Weights of a small GPT-style language model, trained from scratch on English Wikipedia: width 256, 4 heads of 64 (2 for keys and values).
MLP neurons of a small language model. Each row is named by its layer, matrix (up: input weights; down: output weights) and neuron, and shows model dimensions 64-191. Each number is 500 + 50 x the weight over its row's rms, rounded and kept within 0 to 999. Numbers have three digits each.
Before each neuron's rows, "raises" lists the tokens whose logits its output raises most directly, leaving later layers aside.

raises: "st", "ston", "sp", "ster", "stic"
L3.up800:388480507429519440550466463507491543441440530457503444554459552562488491534483482520509515507534503458533444590481549465424486391419558548474543620409485478544539475575458511486478416497528528562476613484526492566457558509530479620479471562554497481533568601505509546528554501546456499553522504577481505510554482447460499484477548461460444509525436504568619479448391384538527508527549
L3.down800:521433473502489524515445477599500491443496522511474423536544487536530468467500463454524458492524543543544464518567459477440417428511487498343549561466431407446456439514382458486487478469446545486495510512551538494590441555497408470542444486566527552563510516444493476556499468517445434510472571528530461496514504502457436545474575550497498454491519518547467498557509365436551455348550

raises: "g", "gg", "gy", "gen", "ga"
L3.up794:422440502482516398502526438436493513598382563416461448503430541456534480514574516428385475505579497479457489484495441582499505417563552513468485495546548464528508544573454520479469502429508558453470538446543443569496482546566530479585480464438467541586453401604560462519487640477434481473556501491587557478502545504464492496489425433430498496491504511555517509502462463550546491496543
L3.down794:453536575543402528446517555574541478556516586555579484477487665549447516461479542524431496456569445513519487515524541436636564458489524525436522506468477417582474461452425497461464535409502497560497579487519484487568506535504485541376563523447480550532524427440510502585551476616491456498469487551443437482534429517498473532485485460471524509496553583532542466530480454640463508463491

raises: "ici", "ber", "une", "ard", "icial"
L11.up338:529441570523475504448447464477448477430503616494566490479535541467510498519530604451467452495463553517473470428459440561525570481532513532557537456486441657548424482484501495510526488552526495534593480437416421516439469468609487415556477494493557474459518554502555540519444426500513568563455438492499523519470413375563533411473435544446502411490471503541501553452548477456557454502521
L11.down338:491494465492579516485394476485425491486526568500505490542569400477584566543501525449473583506504459494422465508413512546542436507500478526536589508543522534558526484508509453482460405577586488492450530582483474462507534526477457474472416454458520516454505569538491572469399504419516635516445538452504488514480480503514465494525526525561527494409409471444489545475471430426473462591441

raises: "ls", "ll", "l", "tt", "ks"
L15.up205:546523487526534501481489493485548541379493558492452469467440549422462577489466396521503424461493543412525510527466524423460562431457544555501423379562522493542493472483452573504519564533429489481514531431565406448570469451434519497470511458506462476542486565558503511467422528477601513532492579609505577504489489476614409571455406527513545577512478494455402481513489503519490499509514
L15.down205:510427410518458513500513455534479454476634411492558530526403533548517486535475553552412497450512466617533417536579470459455510502543465428497480505560472432433443525485542571416487583533400532579536457427474506368521515387511497562474511436487623508500581595502540539575498476503568484532518564521603517573404542495468522517475471609412484483462462464512492526527424485529559521492498

raises: "lit", "ry", "rop", "ries", "lim"
L14.up189:541491453491550428538441492492474490559540513481520469520474512430465544467448513520525488559439558423527444555648540359460524392455520532552539517530486518501502513503484465461514492447520518526482530482483475496430469463447465506555522486571438502400502530473440497632512542491477430510509553515493562462560582508559521446437551523439503533516474425521396482516559537577488442504525
L14.down189:532604498545535479467425525613512521480456365484490488472514554629464492481497425433477507508523476523528491544474439525500422542475499521475448513482496477417494480455407523492543565449542511569522545521574449455470429539465535445544492421456451524492484478452463543432464467487506433463476450491538455500541443462553456517585479477462544529524548456422473464473490627546473483262593

raises: "se", "es", "ater", "n", "ps"
L14.up113:579474528643538471493464482474533620603481434507436559528523511481503508473479553517531513551562615443438548482520444479522517497519582438523484476483518624532373488495443498431448477420442481572493476475490560506572470490550597588474499541599501443461501487495503398597469448455557534501511451476473509506551517474509497546473543593441566475500485637502530492477447456500577489532493
L14.down113:517581455467527497483503553461510525516500441633556427529512503536506483501417560412445469470510504516545491379485431431551543474451405577431528472555439410521494605485477552514564539486423451461465490467518585503507394537514581600482437635518423540533533508484465549495506537498525510429428535498509465480584489608488544492448456457466498552499561491469555492562476501535509445414551

raises: " guitar", " bass", " composer", " musician", " Jr"
L7.up989:576536501481499565462448449439398593641495514506395453546488590546552527528439455496454479587427585413492559439474479459491533490493442535518467464545387483516555471527470504405610563531536507539550504431566499433556541551485597439469438482508564566549575579502449514467519449454541426457497493514493568492429504465486506500526506545511443450531414538500510416486601510523489575523484
L7.down989:540563533468529536481574496469481512568571440545489564573528453511476456519449448561431498571480551552519572403516445482509456492461479433520499516579501442485567506418500509439631518497542484512519525472556445444528504486513507529475487418504497540498530589555542555522558533487460442534475437485618491486530473549510519516557586547527522483543506482567521489509500572501496566636511

raises: "ed", "er", "burg", "ing", "less"
L9.up803:551539540502551498485422533437504510504515480462508507460584503377527569612565506470495520495516428432485467505477531520514503523533497433541529496483507568498482461516447552447594439417473506509572536514481566474524482526445523428393570442510552450498574584449560520542455537416540472600500453559506482522468462440477480454512474443484580425469472475532496395487522530490614474589531
L9.down803:465598470502528513458548501506515560488534538490561449505509487479478481545537517560534524546462539577504555454503566475558585469595480413479504487571485471452514513430569440441586489490618528530520509411467511455423490487472482517474500457541476472531467529493497438450536412504509500372406505548511453443543544472494508400495454434498540537483326469430504511497436457521623491441491

raises: "d", "ity", "ad", "aw", "e"
L13.up23:542392566520522513547415549385470445429472471477584547478565501462553435490452594548480437528576441480462464487497424389546476486450474570504547434530431566532469460415412477417577498467455432582499530393491512644424443488509553507521433521542484532581537507530572572539437498443592524482500480586590512483529486450579457421491429494568486425529492408441429497494516562530463453508537
L13.down23:504509506505561478549486604454477483461538550519465448493530481498516472519510462454477592473553505586505499519645548494496502477602523553510570539521472493480609469542476465434458509464472415601524419492469529461490511524439536475488493447508446485512516494558517499455455522518478551494542487521533535473524536461488485484545528495475675493488621515432601529363498549586623414554495

raises: "ril", "list", "not", "tic", "able"
L9.up565:434532533371491465483444472487464485472525465458503574421436455542425490419463545580476522567453510475465477519491496556431443495584463523504532530528539473553488390531461526418484462517490476579480596394576547552444487567546534486541535484636427409527431444608435455543492483404598477593475515560528560483456477492495583379433552376517481475504476545556524473500439562508601398541554
L9.down565:523566541516503545495561521512371421450552374493468545487494574442485474525521497449464561427573532522509477520487588532476507449486455404465504525490569500495477483486480427477535459470529564587535567566583559469532502491447609417529429505573440529398515483486402402488537540534504489474428463457490474515447502500537481568478615484522507562581497532609480470497545551533583506485472

raises: "ased", "pped", "iled", "ped", "olved"
L13.up811:499485608574465445502517549534551525532484495486463482468515510484525483546449476497486557472551483482600441453463446464538484484477451483479452413530350467555503419474472509446528530514479466444501454444558471603419482549597520551549446524509448426532526600578530518620517485488582482447556483511542487478453526512533459453425447538434494578495460510412547502396422420414570529504496
L13.down811:486497415481491514547445572464460481434475499479522413455370491425478588510490461373499401448497493582476408484456533556411462502508535510519466459479536496585435489501491456557537505477495481484524532476497493426567512481448521494487537457498549575476549416502509588523476534451449476582703425504455527521458435500532544548453461529508544419439459567530507529554492640569577482555508

raises: "ices", "ios", "os", "obe", "og"
L14.up314:591510539541566557449426487539481425490422455531455455453495512520500535540513530466499541555485448497527508530412460519424435538384441539476535507493512471472447649477363527486534567542450350486487591517482510472424520610568354541461503484570624448559488519488510520454418554548516517634522569486470538565474432402534582458639574497562501430556485519518552548508473503527495455532512
L14.down314:497471445558532541554505510515487504493478489559497565499496528568489549498550459461451550411468514494525500488546401490540517453450445560486426493466542543511479489428497466563498547471537484443518404510490490439390456579427525501477576424498557510523558427517498528495495474471581586538507507454504443544463439488438556548527497399601587526526549571535448512506447392539525469319491

raises: "ia", "ious", "io", "iance", "ium"
L11.up808:475406547484541441540494503408469524532469510528569540447455526424404471479509541531442530550518522553510566456519573513469519530451497562517513465492467484489549594509362531493487464491448416480522462365485556476544437460540575585520434511494546452493447566490540498501468509487378507474518483488498467410439407413539519427577423547386509506472592454537420525476452399470552469497516
L11.down808:446464501439522430591495555538534498522527546454472548440553481492517556441501418490427513477492496480492532517499503517550484472499513611509525438459520542455526578521438463503492403552500503538572530536474474565645421490565574512445477400478462515498504421551537450504537468606521463462502545396553477461456494509449484488485531579414506575402484530484551528584457445542551306387538

raises: "uel", "bour", "ui", "ace", "uit"
L14.up74:535491551470490491498449428527501585486435517531522384404470607490458474435521504474528349472446582474583572484477457534546557494465468420520462435541503453524505478572450508531522511548571483501494535548578486453568482535479508492531484592424546486540530536449507436524453498534525547533584538504513458395519477418547593483473461502515472511603453519508448505438522448558549489497503
L14.down74:486515509508427514573449434491512478639425512494516517543529475474511421512496506532511574492520433575564562441517394458575549518529496560391509500463455505412540432462516580471410465434517541564454504480459579522539454474486487440515466497480475522439471476495421497464587553549553504516707575501452569418489508497531539540520424463562521427463566464595457465456529525534431465401519

raises: "ves", "vo", "fully", "ful", "min"
L14.up861:589428477492507426436497619394502454458466421436439421494551530509532636540557438397488432496450544571490460481540524499443450512490501536548527464419455523576470514539466523493495501528450472501494510504479474515484429519533548453470499477542495485452577535500518521406428490503495488452542509529551480485543370371514411503529444526497437525565533542563487383471438545556572558475420
L14.down861:499513522505501508538491495442428573508473526558557452441537450471495461494581566561440508547460529504515387464470501495506524497545433573474559528436479535588585504564515513478541435568434471513461460471516569561519603469552462429410497612466463503532458542515420490503451483481610549553508568428478426412506491529457459528549468545560476501480458543435459472377566661438481472521535

raises: "ct", "x", "xt", "ctic", "ction"
L2.up110:460497442462466472483514481540507548535536483517551464466485515492537520526524589522480461411471466469480550506472553584499466460441549466536506351432420515453544394444419428531513493522494437484521594463566484657445478540506496499468591512454423518526542412534563506455445453475485464525469495599444507596399534497489495507582454612485578549496450513503471466534472506429517567544518
L2.down110:490469504545440511617505511485502559515532376473458436487540590544461536538480470501471536458538530474542433498461590486574446410481450500487446483457473582559597512572489410522510442607446468515497502532463489462446499418439483479468466417456515586478512524423463522419499470477483449516438395433591383526496516503405528530445499507441505531524442579530448534437517364542512492418543

raises: "ip", "s", "ten", "d", "tt"
L11.up375:520441506519435509559432526436428541571446413533501500460471610437471460503558466478556557553595513488530472502355496469473577479556465539551430519515501520458488524476490475481466487468467533443532469456469497488489476454496509469507515458433484474542498487541522535658402580599505373544571524530474557551494482481426564498406502520437506490452503513581457459489385525660556486483527
L11.down375:434533501462550458560464537541476489524554578492560472461475472407532475490448428582470485488544442572564451500515481462506454484567593516508519525494533494493474434428507478492522528440416527530526463495448509542562481511403502452449421494470497515497477506472541429461481419396516453485486475523500475449457465571428467516475471546458567497430547502498467572536509501479445392477511

raises: "hn", "ines", "izer", "ger", "gers"
L14.up120:513513451509579475556375492502538518472534482506463510512443523517522522468491589471543518517462494408454445554566482457501548468445507501530513476548435548586479483461464486556562510547497468504485610530505544536527473548540503458500539529511485486497585476527492570553410465518560433520553545602449489513514501502524476519554482503483390442393481495506511419409544531524521479520530
L14.down120:397482524487503453532443494374570469526497478554507480491456571419587453501503444501456502508414519551353485486515517481514527548419508542533524456512534625497426514565551458518548482510501504528471560571433474542623503477529544499465442543486554555536533519344526543475480590513502433486441405529492415484539450429596511558423525484515601483576488505478484509414560427486508448527564

raises: "ami", "ad", "ava", "e", "ina"
L2.up145:528514522527529559541505422473525480626471453377541450414480494560454565491506504512538497449485622479434519459548465478539562418527434457477534482609469535524461445423456481458512471455506464447481499398522463543414554453590525435519465505555507549563499573569463423479520512450564571493498496499611443457562410408440488494460376450466483510482529524566409489514547479506463518491515
L2.down145:468493543484445449505461520475438556445520506451530497528561443524543424461475478513532432478481545538529473548536561525643491407539406396399513530491520585482508484483449524476434458493470437410437456500467583511527539437571516483592567452468530519518484496562443401499553447463531521564378518447577387502530563411515512504484497518491513585454462541522496503554594496669509498453478

raises: "ief", "uns", "ings", "oa", "own"
L11.up875:528566478588633460489488406411423504536494577441478539545458560431446490442521521463491407473519515493479538527451478587479512505537513476493449407475419556488435504481405509543487588537603550493515590528488528479443546526523549475475475525479507550400590548579476502438514443475491512548558495475504562486469456467485508541488409490446532405488462572505562444445450510583447534508506
L11.down875:511445404495518449541545517488472422496510595413494486423522480528455496515571539450545480396544432444557561513462503495540516495534509487562519565440495531505458633426531543460478561539514415443457518554560585494546555434522449505589511552437473490458465526481513485537456469550508473543569574573514559477499522510469430523519479533545573449580521416521561466521518554556616480552464

raises: "ologist", "ology", "ological", "olog", "aries"
L9.up434:521503473460445473437492429477457514501504603569553444391377537492478490483519376514519587511453500522509601482438511476529459460378526511460450476528478582514569611542548548535441493572482475475516475486534532545633452498488497488492454418482512472543572540559427515505575511479582562501565425495559612546514490506463501505438471577488482467504527549470533421517496566518516403564548
L9.down434:424432486552553384497554544426511506492486462545474532543548462614521523509538455578424474436537436503377473483522466561490509475486528521546414467421524538601500481496504524452476471523484501443536548485565540428503479521551610471556439422511476547532478510483542434502403586425430594565438566532481469507431431473541546433571532477588533515443478472512519571490476452507478550512394

raises: "ries", "s", "ls", "ry", "rib"
L15.up56:541365497521401463562451431487538561486474648511451463552501489521535437531599521471531438495348447463452478494525449514522635424470562466554472557553462554507376516468522449522501594423461558426572583467493479541520471520484518530506474509508619465607482543532568455566524462413380436601547428604580500445504479528545478465475491512446427508451450514554507476499548553541614475532566
L15.down56:483445493528596592362462501535535459450441456513499499568513490513466513457460486525462426524533480490514463498559440468489502532525482434555531560504461520586437497616516389480431553618469446458494494473444464550583497466522516487493532378510459603455525527500494474509491480547611547397508527494505474479506437467452531495442528493596516566470518493471399485502452518575429316447445

raises: "back", "ins", "ed", "ies", "age"
L14.up786:520483471519439482468486430493572458574547449501433395538444523432421496500458530525393575478536513466528475546503371513415511460575446489527422441461368564516486447461466473510549532423513519576543565482555509511447512461538577509549512506516606521496554503493484470451483503452593466535561487574555491416454514443484457532580405606434411396516478516534478503515588475471547452558502
L14.down786:476550497471481575470517483472424551493464390522472503466470512544497548479507495554515513392471573399485558399547394468591492581485580507480518548451446452567494520488502474488572502579504489529452460507499410498518395506437558578406390428481589623418475508500490381526525504401486453492598521523486468478480485488505505522546476512550531526464521472515568443493438452456492559461580

raises: "side", "ment", "sur", "ments", "s"
L7.up907:580585462550529507458484537525479464400484448550495600428452523488558576515560380492423429543425538540404549511474551462502564467502401418518594504528504488512503462438436469515521509527518476516561529543552520521394384486570517496536439480525546459446459478554507494547431546418540563571535488526484406459522515460493506492557496473444540513575405510547469430387462483540488449559489
L7.down907:524515491499455505522449532528459481409513513526500459407516542463579472481471447487480494505480458584479475459529496445547506537565515556532446515448382450566560476519572506374472468478512482427425479518545484525488471396590398510550538471501408557537445483584474550414465496544496481488446481517453499471521666465505484630467492441432470512528460459504438543431484533503493512378463

raises: "ner", "nis", "wan", "ö", "mann"
L9.up595:532484462521469492487448411558465555508445641557505534404440617500562501442485436510519533492506640550392552509459491439534487440484533498518434458504365487568455573498469566480420481570440418554561520495484402582489528478493519460551501520576475477486535541504477459543448505473425467502533476540558516508419459479530537490450504530468465451519409522454404480437481474555598520462610
L9.down595:402549379487520478444419433489593495616617508492514471612608542538584418484573593482540470523469542436472502445485530500512479548432521412442550490553496580513457438502521435493455468566461505514544395452545554525488483502559506515445551548477540546549495449438545561502436524487542517520529496487556521449533508501498563477466480425421461582552551464374512497569561542466490366520425

raises: "my", "mun", "mo", "mu", "mi"
L13.up302:583510489506575443436569454437432492428523578469495588446403510555502491510590511539520471495491415556547525517410562453427570498499622495462567529481450539472607496523480556434620587586441585545497529458567487530492524536517524425539487544477486490488580476566488431613462498573525533546544419459513523529558505399635479452502494483476522491480496538541462503494575534519548533513466
L13.down302:542478417531482527506573521602515480488496579395467485492541518591452489517569523489558629442592382457489401496413578453567446510427468472468616578545473419499481549524540536443546492489483519529582399452489401561557455516538511491524548505503504475558491498540455501420534558481489418467463529353500442470480530519404473475373487458569507439457536558504530529495476541552478531504470

raises: "arth", "ove", "ox", "ote", "lon"
L2.up582:501460504556629353556495430452431488525412521460456485482449497601512471499546538426470507546527523552569509524417575510506463486480556581489541573445446520555445498465501511453507501407468451506586512489479483496445517424500505478572536516521522548445559465559544508432525600419486523529447600523518519487508489493476502488630491530533405449604501482544534377550407511529516466552499
L2.down582:477565475563496465506547453415386544481486460438444563470560486559486323504502532556427538529557466554564475474464569450531497466509531535502469507401442534540445437449511475416470556445472450464445512537373497455438467434430569442532584525430527573461502454474483483452438551481495441498501555521502531400539494530495388521559513510620445458521464480565529423516421446566475504488542

raises: "il", "cio", "ili", "ile", "ola"
L9.up830:508421476467560419455538418497391508590471495520518536508569514509487513464555607512461442480529533541567509584497536530481478602492490457513530490521473430547463565499460529551595513546416534502510476489612514596469594519544466559514457470536530549491464482534410463440574453423478531459536411487631531460424542524519550532483450474558476569566470495534449571494448457529566553530483
L9.down830:518459547483487434523468480475603458502389493534498466489577528481469535559502489390529503520459480491445542487483511527443444569477516508443501551496434567454527522490418394491539382561458361516469488575521504473571621604458543409642497497454520539411522513464502428498486471490474489467397608470485426441557476511522583485608500480508456480397433534544580586510468470474555388516382

raises: " 2026", " 2021", " 2022", " 2025", " 2017"
L11.up147:490571495593541403406366531516545561525442484471466510393498445503505462506515587563495498580520522461447545564507469496466490538492594490546494492530524527544467533472455494488450416401510500554521516467463545492521545482533450637520452546513545547557562665533479463504411465475509539506439497516441440520414492506486487524436488557548506520552515468511430446545454559501495681493462
L11.down147:490527421503452434500462474463546516440396470528497552542516454543539438480434546584470606603528465535489533487545551544561547566494577481585534516494548499446450506533486568516425519568501497482531495507463539448520428525527572416500589481530503487519532586524399425440533588487466561502333577502515470465443490438533463535487556575516462538527444548462449503649539479596521536532504

raises: "ote", "omin", "ot", "od", "o"
L14.up737:633540469470448437480425494478480482536465537476507531471419593512443502571510594449444584521522467548519502490436539539535565473601531501503492472489341481470361473491420500470552447462557562483507576511454549579527488483478540530505460537505469488433592545515517545500456498558431446577513440503510480529499554429540495540518480464502443480450516496465490452428538425522508467522409
L14.down737:562566434440476394478557535482484528572517496500491534607537502565519491454522501426497498507494512569535521429460512478524487546521507484508427489499464520519536453484519385513440501488550474541442570515397482383429445480479563523556520497541566519539414465512478452513563405482507545470918493512492492475493506459515532457495591437550476445492539491441499434536501446499536494536487

raises: "on", "ous", "l", "ld", "ls"
L14.up776:510388397502394524496493569521451474450474446428453426544406432533549515532542474485500450499433515426472523472485569551451558468425603472505526499517529486624471460495401516465488553589567544482474474497542529527429441507614542541494446447473487414477518486583578450494403506513458378438523477564500553511452499512502449542481496495442517513588563489576552472501559441595546600483470
L14.down776:485546544350550465604466533458553471528557476483549505485570476521491537470420487589529595493488427520428480511491611597565508486475467476421579549414467441466478489435512455415486564475522571486508550421550422503480427550401554497535470544509489471482529479519526518513454462530522543470454481552437491535520461409423484517479616522570488508556544449490537447423466558547493435342462